Part of a small language model's weights: untied embeddings, 346M tokens.
MLP neurons of a small language model. Each row is named by its layer, matrix (gate and up: input weights; down: output weights) and neuron, and shows model dimensions 48-239. Each number is 128 + 32 x the weight over its row's rms, rounded and kept within 0 to 255. Numbers have three digits each. A neuron's up and down rows have the sign that makes its largest values positive.
After each neuron's rows, "fires on" lists the tokens most often at its 100 highest values on Wikipedia text that the model never trained on; "fires before" lists the tokens most often just after its 100 highest values on Wikipedia text that the model never trained on.

L11.gate268:136131122113097190196134164162082198094110096105146109129069108151086107134090147163105113125088090148112167125128190156175128053118162132139135114154179145139188089136128132115183066130128183156165119125106141033068125121200062138166095142103156156094144122119153062131071127083131136153136133152081158097157104108174096161093161155139077152079109149134140135117144084152180032134124144100182124167172141117119162038118123150112121147173142126149114070102130117095155194101099153159105130178116116145132190095130161093125125148120105105113098181170097122137098101121104104170
L11.up268:077119131124172161098103135148117181134094154144138127166152147141101062105130154146111135088121164116143090172146130111101174085084134129135081139185146166117108078147121139065090102113136159145168043169106103177149112150122123125100164120153088151110172056156179088113136186115079127161123126089145139101169122176188082141125115154126119141160134144105160108112145122147105095192116154180148148119103129131141087139135167188110113157094140114089059093103081180160189070104137140112074071121130158051182160162116091187092180164103111145073128167159088140128207126151136129151
L11.down268:099111070075126130101134084155137110139131110119144142165094097175133130195115137120141168021166179188158174169089197122174133133141067122147089187123109096131155124123170055157123097119116113190151140109109093097205131083103108092089130081111139113111140092121127106087108148120178121112124130123119139122107196141148128108109100201146099166130131107136174159089125138083100141155146124149117145161164143148147104151152119231072096168186128157085106144138158134137145186099086106081168087111102100133078169055141137058134139102124121185170137094128132094157105101132092094102
fires on: " "
fires before: "1", "2", "&"

L8.gate443:118136168175101087110138108092120142138119226161058063105083152080116126133145162160150066134155087102128134130107142138182102137105046092126144133121116112184103143109079132093189161147114116169103084176135135126138147118151127147102100144127087134110112125134138146086113094067126094136115190120142133153093099065143158110071195132095101133110112154139151131102086206106148199165124151145144172130094096138165137127131100120155120129140083132129112181121141175160183091164083176087084083167166108086129071141104114098158148169116133183110091086144154094173095157172123134158
L8.up443:124159158112183122125113119144134111163160149124172078110183171196141154116150144125125118145101102180136114123144103160242107129137118139123137111096120157091181146143131138042051107148142131144215092123063090099138112150158120135127142117139153121121131150081097091104146133152028171109163100112066140108145124135096066117171136111075077121122123150158103115100153156146133143087147178117146165122172121114117135201129113076077126075175138186135139167195118113100112088130076098109093142124124189071116092095116126141148132116101092111104158089059161185117120140175138143170
L8.down443:113125129105139171173073087087159114125125141147097150147168160167180147133140101152069094250108194159150100163154106106116136112166214153113122080115129112107162093171117138124101142179132173065061107096124128131110116089135124134112108138123163199141156171151142158090128124124152135159140137138141130130162130099166178150160106129139069190144072101099084154135147114179087156103172123129138112113135159157125143179101100131190125133072131102125182156055088137140123143108156130122162144059094133138131123078128121129068138094095141148145109130042143145142099131131068188142
fires on: "as", ".", "a", "o"
fires before: "on", ",", " (", " |", "ter"

L2.gate485:057125136140094128118124132086118174173196125087146075109162124167128130168110113096089143119142158144056145196148140119115085118100123087133109178064114129160171130156099132106127143150099172071151168135061139118162117122163164058181105150104149127100060167080144133103127125097176130134159094186166157153152161126140176108129114173118101141088132142095112113107154172116081169083172089132093073142166129130174140158143124141102122118156147164149134087150063099174138162091144070102147152071043167188097139128045112156119128146160140138105143083117149150149123124133171133108
L2.up485:097075132113061114085146184119106173174160140085151116086131092146136112149173094131081143055147105171100130166135119163113126139127096150164142175142102157118141133180137102059139165178124147168124171167100130138103124162098143108136116146123127139147046097134107136108136137096196158157143123177092112132194142126122161126134121098163080141212190135128128197126120138117102088149174120064121127146147131134164118153137132188130143036124140117132135118155067097157100134082098069162113175113093147174129135166081148126201126128133122114141154154152141176114197186169124163118
L2.down485:137065142136161115168169145123149164161069128105144167106062135118176129049110130216141131072096130175120099097116140127131129148106179188104104098147095157085145085118140098099134131137138127191094186143124144156149135121135177126133165141169047096106060104124172108131157122161125085158148126149213112120132196125106140084162060125092137165172094187119109166104146136128132143086143158076101164151169128198104159173128153150136193089147102166139151160117124106137118165125071138188169113165143174136157146132106138154172088134107130119112104106130172138140103110182055197151
fires on: "il", "p", "at", "ct", "ation"
fires before: "t", "d", "ur", "s", "ure", "ion"

L10.gate100:151125113122094107052126106138162081106118130126127121126142074095133101100101147113183136129111091100132099125107122075125135150106144127171111151122160147102098119126130097121143134122150132105071111123153154127156127163052164110144167057131134165116105131145082079139096110144111149105144123144091148143082099162178068114061177102134119108127133169131096133151170150171117143157128111103149120059115109145145138133148119130156073075145078145065094096120149062151125135163087174177180157140092097132102115178216152135100170124095203135086149059104118120167150116141124155080
L10.up100:096119156064174152104154142141137103150108117108133142096148091095117162171141154106103122171140147144142159162094097086122082070151106094150173178112112177130110140159120090148154152106098123201193134180131184142145169086127108147108094111057161116144179132055104126141165132169166146152068139170113114139079177102174111103136130151077092119120133052072132130133139134204099159160112102167148142112142090145147094134193134179140138215158127089166107194024164146081144075142122141164111113149094100156139131116147118133121083130120152101162109110158195142127157096141074161105
L10.down100:194189157121068118107112195144109085141123091094101111179127164130100149106098103144171133147071089132080093152101131103176180084137129151131126167203108110102117100063153083113178111134126134059131131117117127147163130111090102127142077084084151101111158105181184103135145081176184154168158144111070155110158122159083155122111169128141174127198097079121149082174139191100157098125080157085072115104088145186138143093136135118157146088084082191128098123170103150164120139167132162126095140118179123145154077140097131121144148116133111107122146117081169111180127146100134166111
fires on: "4", "1", "0", "3", "5", "2"
fires before: "0", "1", "4", "8", "9"

L2.gate144:156153108145165124097094115132158120102125162086157133117134171134104112129134148127147130207129083135105173126136187168154083140160154122127088080131145136182140148131150152116139134132101102173168135099123157207134112104088080120181104123094097164070170145174065143132112172129153068089069165162085126155143123113187091149118178118141117211134152140120086178081131175133173104101093141084082130131122114132110157123151178118117117133138122115194124080078142102149150172108114037142165141176153149107085140149084175173120097167100075114091076100155161121179103163067137196080
L2.up144:170194137147131134139157140057101165098135135147132145175142110136133149098101116096079133214117120116129139178149100119155151101154153148141123086091094141066099141151133226132131105097175124088121120088141080093164146157181087085149106123078135085154138100127128114171136109142166113113157192097089094147136141089129153190117110063102189143113147111132068088079145002116103112091121126201103080146145097157100145098174158146158103106135129081133100117163152116148197132115145127128114138127178076146088067157058134123164167220102083073044070115102104103070139144171145195147
L2.down144:164113162137167092082168147154131233093164183126133141113124097155102089133128078135073168155141135140071129139122152073150194164120145110025109093109119139053171072139169162093096145072096198077175143113133123108179149121126101104205110082094088112135103110108118095082125176112164120050111090120128082142126099149110186199068171119118135129119111114070116116110178073099103174195116138145169078131138174109125174135116118144104126090132131130120176130118121096136129158186161172139114148153184104100119126098149132139117161143131128114142127118165157107136108152129111138107
fires on: "ough", "ric", "ire", "ach", "gh", "re"
fires before: "t", "ct", "us", "at"

L2.gate503:115072130123124179094155080158103136143117171085108139094165094140099191133131123194115121127143141140198104117094121073120101090106143095105144130085129072133142141110093145087085156112108175145107128136111114121089186127101085097120116124165100180129134130075177119115115189164167120124153155140123153081106125127141108148135197118115132112112119174150100124156160194149170115158171109135069112156078134086120130146122139197136195098051105089108159123112129103172117155163107124131102130175088096120131098095117118177179169133141215187136139119134123052082131065016190126150
L2.up503:199145150104058112165162088134128140158111131083105107112107172142115158065061156145154127144099103137084187129095113147126118124117120114121151176093132132116134110110168087165163082152129144150132137065135066089123122157137186096115133102141127106166119139126105079124149158114115145101159125105104137163186131110156102134112100110144118184115128103101133171137108125113094088053165126112161102088157122105079160115062096086109133102182134056176127097115113191151093176094180137059090094225160198155141077103141153137147105083154082177153156087129174144138087175153175134145
L2.down503:076128117115143057120162084139098100183044092185181133123113136128094166102104058098096129183134156168191136128145140187078168158127133133176085162082152161115106129129114061112132162157128083103116184109183118142131149172160177092135151083111104108101163157118096124172120103137110144209105151132134118126098116150124100165145152193126091144084115161164105110092076125184147079117116145095113098177112171159119132118131105113137158084134098091139112115147113165139152119157121182080148146184144178167137105115149138199128062084101109203104141119186124165132122149130224121143
fires on: "ran", "ub", "man"
fires before: "s", "st", "m", "j", "g", "."

L4.gate11:152181115153133136145100074161142158115140078143094152140135097121176095132140096085160121097160102137089148093138088110097132134132142116098109145148153096131166151155115158085168091155128123062029150109153092118155150181107146092114108068157086150068109117157150172079140184099106123163147111095170142073128142133156174125125126128172129149045123107084085228103131109132160153138115146195121136150158124138116115143143095078053069157154145136115101186139124183133138101178075172136150070143145110163141109156160175026148125136112164112151156162121142104151065131079092199080
L4.up11:078170109196150115177104142160128055115109083089123173149137114114152136172146128091149130162151120078117160113131106137155121132087128157186163125129116052092125101121137043144092146153103102191211084121126106132093156052111119111156196127137111104090112170051133150111151171144141118123180148158128134095089143093145143127194149073101157132111114104124087085166154076096099131121101056118129123140164094101127115137118179137140140153156171095167122111140149102113159120115086181163130152147103099109119105130146141146117115149185099127149207113063109124150089165071179152183
L4.down11:129097155139155120143122126088084103130177158130100137102108142062118175098160114142112125084084111180137087182111122183112136118091107094137075150163144137136207099105076094136159098131098071032129114141134103133119116138132094090132123117143163136114135124109071137047129114154124167120138111104129082118129204142126131101125135068095097060146108130134106126088124122125139157159117147107190076177129111130103148167109123167104163120085108146122091157174148095178093143131102159079131150130080118104160132142119094071114155133181110118168108086099192177155173156135087139076
fires on: "0", "f", "k", "9", "ton", "g"
fires before: "0", "orm", "ace", "or", "1", "4"

L11.gate357:125106125171138077166160080190160063100080080103105132098155146121114191116101073119095130089071159128175113136139138104131161137125170111126098102097130143122128114150116099124100106161191143162086087096107166101115116126105113136144147090128103155122106130124079130150167108089167111152145116140144113135137086182156145073132081117162114124097172173186095168066076140115154096145108134114127047097123108126098109069141191086155113051098162082081143124101181138128137089114110146101152161068151123183098097102094161163146106150036186148138174120112162177112121130148184156117
L11.up357:126096123133148120105130118117108151130128129147126123119138125036127067097146089126151117143134115163191117124161099138035136095111083139122111107098154089098122135121182063100099147105146129145105110158158166171144136124129193078109092167120122162122130100095144087084116152107081132116111092074117173173114087079109125128125084118170162141137065148114190102102143084113196190141173115104147108182096159114156140170148074154122114175168108121154112097064119104128112077152138129159172104152125168149124170146193178065216108181092115114103163122094175097131161061149080167104
L11.down357:123079126116141133145074133131136165137140123127146117150138131094178131138083114150066096138118133072117161106082124116119124152124152111149083147161149118168098103103126163142072179091096042172079158158108197163081114131162123134106194139127122153116148158093105104112134160191078127135078141118067140090106186081110135125107194133148129173167205179151113130145125163118062180091085155192221104126135109148089144096128142132142132100115125218073171110078151109105129127114060162142063201170090162159123082108095134085105112173110122103106085101099163179140131114141139072159
fires on: "f", "ain", "on", "l"
fires before: "t", "s", "st", "l"

L5.gate207:078142104110088155130144055134136144157030123134055143097090138135142160133096170069109164160169129192105181102163140134138115104085111092146076115134191158142086157139137117131137149145151139075148126154149144109100108102141113139120120080167132064114134126122136174157036097148141143137106182180128113098088148096149082113155093101162123089111135157088114098138177065124095169176106144112166098124128069113089092154096092127138188164157115147078174167161140164130159090147170127152147131130135158100132113139098131112150151111181161142087117126157120129086076041089096124179
L5.up207:179111104166121095098109116122131071158111120101166155159151130132167131141088161140106155099158101188152171103110130133112133132109109070130106170099092101120164175121132101127077184165105092075122095144122132134160116067103125133134157082159134086181151146141117136133169084147109117105178223183156140175109105141105096116098084180194188102087179131060100124139092128146130151105191079130091086169157148095110202139071113127166152136174121128070182125127158091143083126114129091141114146153117153121121108126162157142118109149084148142198165222126082143081078135125082151143
L5.down207:121172146096107027119138114120187090132085152091080152150126122112164095106161123133163134126181085188139076152119157066151119166099216064124112126132083091149160135093075087103155120103120105076144111137117091125106074154061080149137119117145095118194100151124139107122147105173210027176105135147107138179110084186086106115132139114112158147092128137134110104152045109076132124166140101052146134155098162209117121066162166109128146117087099168144159120119115082102104223178142099142138128099099119117074120138095103102113128155110078100123133164111135121178120157107073096080
fires on: "il", "el", "o", "is", "ut"
fires before: "d", "le", "ol"

L8.gate82:158118141117041036185153170119089155179148122135183192140144104088084139171108131046152117081141109104108091132161104163125127141112168117122177120211104127116102110163113107116110121140148100093110125180115198108117087154118150146205153140079139129101152151150176130105141124127139179200136116114154138171085098097140131102153111110158137106129150098121136113118139143149172149166105097131134058147111147116149163137124180095166098119144079064161097166111153170121083064116076154172112136113099042105159164124145136122147162134147083115109080150107154158167057135137130137122
L8.up82:186163195116131124196229232133104128149146146138183159128153096103128079099120188067110140126138105117098135126130149080087123097149101115080117118158137116206089120106156082097103074145119081132100113153158113057148083106177125104166143131153034120120102131173134184099134123167123138144172102113137128136147164110147155116089143152166080107133117165151102147170114147161134087118056147177120132095145113114145127121154158124124124141115142196066141154161134103166102159111119108085099090097143126132153148111174128091177163133137136108173131120075133111139060133134183093150
L8.down82:141135088092137147130199181124121164101125114108143097118174114110097139133183129100035143081122091149111113132106192134135104072120151113095176142135155102174137145152093150121077111148166095103148108107128098158091122128137113158184129127175132108147130040167142117189122100159088130095190150111120103134156142158093149111112192124124135093103111136161102134120139075159158060156060082096096092126054109129089119167130159160178142103158164125115147144141148067168101097183125111169124095143129073120108103133106134113201165152108117110071118135091152168148137148193133065172
fires on: ":", "°"
fires before: "0", "5", "1", "2", "4"

L11.gate320:132164103157178114094106163102121165113122152161096117109116086143168166104146188132088159151176108166115140132121104160100142129162074143102115148102098099143083121134148142163088144110151132095126097179122098186100100108109136114127162166129132076056122123096082088118179190077182100181171124106152125148098146149088185111117196093103095146108179130145070101107086098100117115092170129121108123096146096182169131183135151144100069118183152145097149103136126068170151071119107150103047121096103176105046123148170049170063151146125120187104132156137176094126107178149098138145
L11.up320:157127123168102176136096146103181111173113111187150112060137087093170120112176169114161145132179129135125124119070153151097113149182139136117132178098156142113149096162103138149087095069126071082122187095044149051132095113115144141156072138124078127162162159158131117155142160203085152139118127183153070089143141128059155094111153122139126095113135114105128145120133114150172157085079175123160066143143124157171192162176157097128149094082124091105103071165189146130125096160096119126100107134111130185114149147110120106139081093109111076160138139149139110107116189128060125106
L11.down320:106110174113166173129158128150148214136073132115037160072116112056143130156089157164116164145132128157167052146173148131138094096107128107088144113119120098116164083158128174102136140088131102158115140133135153198145134074156196168102139152108076130206068093094108101125153120150143150163142092151120121074133126117145097082136129118150092187158117155172130143127099154125137166165095114133150105088184133117154156100140059071145122140115103092074126163169168088135065123122119138111158151176104091129151146201090100051131136136114140080170166181109096136187144167159148130108
fires on: "at", "as", "g", "ct", "p"
fires before: "ur", "ure", "ter", "t"

L10.gate446:143137112141126139160165198129156155160137168081117121116110162140104112071107148131115115167133152132086137144153210151185088152125081158107149089111141139169140121135167111149164103106188163143126065149145124118171146142142087194145119105074138120122131122101121091149092127100142164174106179121100124125119124145118155224178079132119120147096153098139117141063152096150156129146079093090139085104177166205160161145145152087176183127118173077057186072126148090095104106141067133128118172145097116131079153124119117138106119165100128120111140137114081086091106061125128143147
L10.up446:107147096138124097122142103132124202119129114174083179091158154134058169153066127149103110054101163120128100164095098127208158150113148181100087119074094108136161089158165131116162146129168121090166090161107180151177141121112156131118115137128116069129119153115153080116163158116145156072130150156147130105075135177100125115076131171074101153123152162112146092127115147123130115134171164121134121199187148120101099118130184195091148120134081066152068143101140164161156156062118096142120106092158091154139073088123121163122073133085155125161174108112120147135118130087148071096
L10.down446:097164133143181123132134152137115143089154118095113118095108094143107122146140148109101119089096117173134174097122206137167134179118103123101101087192126098087175123164147142066137105068127120190149147107153119149156114061113080105137127109126159074062153130200160134089109079162180154117092177188087172112130133139122137132051080115168094158124103101110135214079114170102091105077181120136155119128169181125124089181107122201118128123116114162115120144135146129148095158126114141154111113067094070128116152070063141126149066113157140076127143111155062119148134112103176144089
fires on: " "
fires before: "===", "==", "2", "1", "und"

L4.gate288:066196160160146134107051113119073149121163111113106141109123178082151119148168106093137106121184121104102128102107122188169083102116136163118118174081181080104084186103106086138164150123123101129125173142118204125093130134075126091067070119125117146138076078153125160110113140132070145172175124141131165112112106124144134156081155105116125186090159079131165189182145141114101135157114200147046073137092130116099111103161187099116094092168067093121148165121153084150160149138139152126139137073106137134102144131099148173121155145144147137136121153066087129142108165074216114144
L4.up288:064133082119126125164074141153125109072141207091142131189053132131087115158170099147118069117131198112136145095144112195114082107137105108132143120128194043157134171170120115142159097155148122139136156125090157155145098103133082112102145159183132132142103107134116098121109175156182093177142097156127194161108163141088136144149172100159144133121134114119105181126143103129165071139154173104104107177151117143081136123172175100089069083103094128099111117161194151123145137140104166171132124105123153137095104131117206112087108144086103168170100114110145107125127173105177142134
L4.down288:105122089110122165125153162057167177051132154098154146098126115161129157106090155152152047000153113138144100166204116086105112125114150095146124138193124173107174179131132107132148127114105170089107152122164110145110118078164116073163169117126092123083122124101119133118091141148129137054074154139136073114111088093115116139122143150157102150114123133108133139183182134138046099157176191140131110162180092135126129164103151134127140144159103128107124121163169134132135152132113131177119162118115126101162137140115130175102106105146074072173144150088132150186045096126139147192
fires on: "il", "art", "n", "ork", "ack"
fires before: "ed", "d", "t", "ing", "s", " to"

L11.gate84:095127093110136145114072125197059127137091139177175131130109143117115145120150183099161200123156142160164192148102189115167094167175098128118108097122141205139098133129116133043116117066116151149155145150088102105176053150113126097096133123112130111097172093182113180132160098136122145129155169119070140080153220139146161106106130068196151062134127094138132136130156142114149039143137134042153172183131114125139113130120170178109116102124122090130136130105122110112125133061138108027141121127116128152088139105198101136124121109091203121124157175094149123168136130111109114142
L11.up84:103111163043135090082118179145122180132166206100094176139136128147138098116162102114133140109091179121127117174199123132137076081093118098078084149128147142148129141145109159199166109188186061132144102107067159100126131123102165097082151127130124049148136144091135072194157180123137085150097140158038111160137139118123158148107118161054166093153135094157119156143128120139149094162118110112191133165204157162130116118187086082118097139118155159185147122090135106090117077090089140126098160104139125139095099072150085182156065079140117118178152130153111118177078123130149129174
L11.down84:125175112106164083155153198100086115129181181110112147094141087158111135141158120149125099105140091236121203130094141106129156163135157137142128110142122126152083189104160130093090220145171158111173159143104137159161072107186109098093211167219127119122129097146128146137162100069180130135196141138106147143111128151147202161158130127136158129142081078121185125067124174110143135093146047189174171142142125102086129122129120154128136188167118155135130138162135131116074139069097112096115099125115187135110150091110119123103176134213152103152125083122120148151100139067128119115
fires on: " ", "1", "-", "2", "3"
fires before: "==", "===", "1", "–", "2", "-"

L10.gate245:113099210102165131120093173117104116126069142146135133156176137144107172164145078132181113108091080163101141150148128059127085185130122148128137130150099111078187034122154109112048114125199073112187124192116110123174093111124143107138152159118130158132106150134115090161111078106133111095127189108191095079163047115105059085192139129129124138090120145127065181115132131152092065135172129151107109147133139154148130134091147151155160162163099115130154066093122135175161115105126148134064144150132149180199104072067121095120160160091107153126152131084158168111118137135152165159
L10.up245:123129165143101088131152126115196105156132104157090123134122138132108125118151147111170146073117170159205175106156136135132096183107147086064078156062075128153103137168085143104092126137119162134123136070192112138111097098159148137110084133140150094140129146120157102114136130098088136151135145135139140101115132119043108080119120097120131090136130130143125099128132156133119149142174186098142096091101172128189184169192117146066086111165127124094112070162142137051116051176155106157174095161137182157094162080167149127147061181104129127105130150096136109142046089143130174173
L10.down245:152088155167092197099082082085149130163116138164144147039163129103122050137089125152108147145111159167146121155131155101112065118150087111135177098097122106061133134102059113116092105171125168137176176141119155070081084163163119200097105136122142137091101072154220193086134171107147138126121128128125116156113164173123108117124129114113119088165128099126116167181141117168126175134155156128118131163122172167186164163136100135128186126128090136079128127119117153079054098166126130084175143186080082129143091123144150140127149072100163138156099156110116128162118137114169141179
fires on: " in", "as", "is", "an", "ond"
fires before: " ", "on", "ter", " the"

L3.gate277:123161108100089045154161101131053119111105190139098148147099132157137132106109104132125117144142119099141124100121153109091111118123202115107091110141108185125143081059090140117082054088155137145157114163062126149140164133103128116101113138123075155112112129137152123176086096134116058161141177138136103143131133093124133095126114148182065165135157164110125126115113109108105168155079103137123162103179162120088116145186140099152138143184138165076075075141163084054094082109101195177133098103142124084178162164138165111136077189110155081065180133109133218058115130125080075116
L3.up277:131170130125133062112136178105097157059113116128146092132130073173183142100141140163175123114158166154100122110085073129106115147147135144071086104139155108084185075071112152131142120115130089169115161176111115109143144169168147172104100104135177132095115118089109102147131134147046116101154129085159134093126131174139153085142147097133156064183108192070172175147111091180106172108094058076091098163120113120113045130130176114122163128116164204070129134155129125142107101100180184131149147101084129109142119160156156104142076177100111135091081110093115106152114075113151123123
L3.down277:110177129147075147106156179143184151077155057146107163129141108109124095074083093147088165134089143113100104093121094098134184174073165138069074136177111178095145144141087120110090163078138131114135095116153096140127144134176118103131174140162130132128119097086124118159085057134143123156200098109089168135167122089122107129113164170114117107131088126076186100178141097167122075150150085110100149134106120099120094159131133105140091114098126101192139103176150119086173142096144157128178137124107081089112082081107140039169167122144120109215093147117123129112126157133075112239
fires on: " (", "l", "′", "as", "″"
fires before: "1", "2", "4", "0", "ing", "3"

L2.gate356:072198120140109126159115131212120118159153091134143146210134155086171166133110110163162088134130091173129111128103167133112168106157112063173140105107142086095138181077148112113141147119134109114126148127187139077186095100115125129124093142118123099113123074151204124114162141065118204116169084119128119120154140153142140101205185127162154054113116087171123129087136124136155131148173138101116073109145116150090114127120152150103144138175125141169111194158141086137150114143183106100139122053110075125107183141116159140189125180071154089132106167144120156160091172233060132148
L2.up356:065100086151131087143126137183129081124113170159144136124151077109163171136118147110115105132146080162153079115071117107121120092148115114115096125209146093084135090100127126111154125104153110102081119153122145050137103173076163167174086094127111132077145112192139117198113113111166174064148139144086050123120138152100093132093146059124169079120143080101149061105121148155115080132117147069090116144162106126142108129130146119069144124113132136081145174145138119117116112159148063165134054150075159141089223118088132163126129126147067085172148095106159103123145164101105118127
L2.down356:160174094147088088114190183111161129116111156069152171164185178119084124117078177096130098108054100143117107047095144143106112121152105098121123145123130156138125157109112064131117106113161126136153209095107131099132122133103173169134125094151116115166110160135210168155126105173123146077111029111129175082126153176117122129099215163135172148179111071130126123110119123155082129144131119106089137129120091085115167116077121155137119087156156136123165112164129110109091182154129149144081102134123131068124122171116140125103087109116087095141126157173122125126128165134104143144
fires on: "an", "it", "ct", "rit", "ed"
fires before: "ic", "ish", "y", "ical", "u", "or"

L10.gate393:133097194103195113172146192097168146114107146071192083127144172166129113150167143121209188144071130115069069205157104107117130122084134113116132097131135087151124116181102143172141154089114138196130173094110188129182125147142136046142162114150113145088087080114145149101078132130091112095127175169226078138165136136168077155103148138158132165157100094121127136124078150109100063146155133146115131127165134145154104107139118109024099159152150137109100131091145121148144097129141181168146162160170107134160125153126145122154129139112177093126116101117111126133093103206110102155
L10.up393:087169099149120093112123136174126167149116162149120157093115146068129171136134060123122114090134078129156047097143146163160115152113134125144147105098155143112171108130122106197157169159158153175133078171110144137143097135126124166143122156203153081100155068116122134135155131214140160086179138185161217144097120129110113170174114110142157178065178098094132132107115161112093127137081109113119077152122101156102106125106172100096160135162151161127127131070140101135141133121161119100156116092142141133138107114212114094119123170132108066161167177088139143126182127090139103172
L10.down393:138125114153164117088132142140163122105129137055107169161053076066144126091148122156133109109084132120148107124135106113125136109139164176157132056098166105112136077113106087125123124122144141100102090112143133101084146112167170152196092109163131098128107083153078132136124192043162080121107160131127145130080146130115119119151113106098107114134175123092115081119049111099106156224098146137145110117115099090114135108141148134159179092185084136116162123137137121091141188135188145079157126119106108111089136161135084221107137134085138111129075148192074135204154125117117191142
fires on: "il", "is", "et"
fires before: "d", "t", "her", "hed"

L11.gate232:126105122084087097110102102158147126135126111146101117165117083071099067130079116165138096176079189045149070136105085147179127079157140134130150060066106148129173092126097101092118139145090131083062187135137127090121162122089142158174137129126096141104176125130112161149161170072147128152149082166068128138118119085156136094152133121115098082144081113115111113091131094174175177085122086089134109121129164130119066122143175140119140132115083089144139130085067114114173087100183142089150114138144142149102093104099153111147057116151131090135126106137107136098097183191116129105
L11.up232:147118091105148090107062205103177133154087142123132162119077094106119144122133140081147106081148139145131089129122066097099127116091200114167114152124134140141149109150120154059115141087129071163188126148071117132155109108122133133074125135169157151114163150094156137162101101113158126142087142104181199119086113143159123126079138105135116170160085109102101086141139119135144111122113093119114131070170145150119102122103135118140088145060184086109111154073132112140102192046164151132161120097155099140171150153095122132143068145124188113110123182170102194078139153102155101111
L11.down232:151226144083121043152063119106178121079128161128183090167139132143211109145085135086169121153156129109130120135124146170116105127188121158143124126192070119158157105078148142127084119083140102148117117152153168158102113080067205150169067087104098118105136137080138111096208113165121124127140090127126110142153070090084168132062136162075127122119078193146073135127103110177129089164126145088081132151100157101108097145119120146097171157126140131129067082160117142105095156102161115094131164132126102125114142142149128097194107145120167131082151106147162143044135086157119199111
fires on: "ug", "ov", "ep", "pr", "t"
fires before: " ", "ember", "ust", "t", "il", "ch"

L3.gate411:143090120119144037128150113155092112127152117104099152176085154152155143099064154131140169201091085150051111147073138124083154136105064116097179180152097138137129074156109137143111118080086082106165162129087148134135140180147102190154215102082151153092093134164188091147124123110080161107147183104072138134095139149104146135114162164109124116111115081129129170159104119081100136126217124097140143118111147140113146145076138160089136136196199184109112118193156099161185150055128085143121119103126115151140134178127153113103147122074075118137158128142103083151169161171106150159
L3.up411:104116111168082124159134153156135110116129132071122121100115154130127153107066140198184093169090164156141100098087157171107173142119178152136115080090107175113104076163155168148078132130123246133083107092095150137100077178122153134139128121107129117101132107130158163085184074125163127096111072168114133170154134147087170057142213135129102100179093116108111114177108156114164098074143173111151135106100101150149175119107180057107165181149165128158118128125153135146146138086094132113134106122121097122165181096116087126157087135146098184163116114051136108124133139182141098143
L3.down411:121136163079116133133126069109115132148172110123165175164197145097096066126072150129106096135129140150093137117094121180138109130105093125118102155159107167131106150114169106068142131161075116133148140139112113115136144116090114121054172137104083168127087089091126126107127137155121184110125156087118100085089120126151099118080202195117107225114106125142163109104099144172118130146122069101137144103122102099095177104054092104126132140032058115114105172173123155135122170145139158123111083150109125208133074169168157147138175122147131174201091128172084079132114123144133118140
fires on: "ct", "os", "l", "an", "ail", "n"
fires before: "o", "at", "ion", "u", "ic"

L10.gate501:131133110117079162101106072173131143123062100151116159091117102120114124140168141154143063108086087063117095174141117170104116133102156158160132135143127156094149114137180152171124143125098114139134151093132082129141158105060150098132112149133124115156102155059114113077088204161058153127139077134172124154092098085118154119061065157137129083157165109114169113139109129149140140136052150150098170146103135128095132102128164123040103116133077086131149148107136072163159126124166134127139137062106077089119064145127170105157116125130148078093123132104066114095117140113118133098
L10.up501:124128147096147102126080142119159147156113135147038108195182153128060063090116092138129096128117131214126126185147109138083138141109136114121123113159127137136109128106186116122121160103093136143086092126172120126116113141139170115126138136139129133126151114134174134150145158115147074209083133181125158065121150089057144139092144095103177169132077133157121131104133131112138102105158120127116138163122155115102113060084153170107111094093152113059087136090076151127215172133182159111097139034167147126183116176111142079142074126095162162122197136108126146120149119129114192132
L10.down501:136135167121124117096089123113135131136062119108131053119108188114132078118167113118145177138137193117154161155119115122172161120074097109143096125164141123081160151105147086145133121072170189181100143148127133211146074113105081167176099134106117092086100100070151133149188140121106117201180042118147184191110186142132157113145115113130100108212127119106104152101141111131123171069080180106151114171135083106066111128129148139136107114170093102112154122147130055127093124114122166120153129157134125098135145084153127169080146110169185108135154143126185151077170120161086127134
fires on: " A", "pr", "t", " a", " J", "A"
fires before: "ember", "il", "fter", "ug", " s", "c"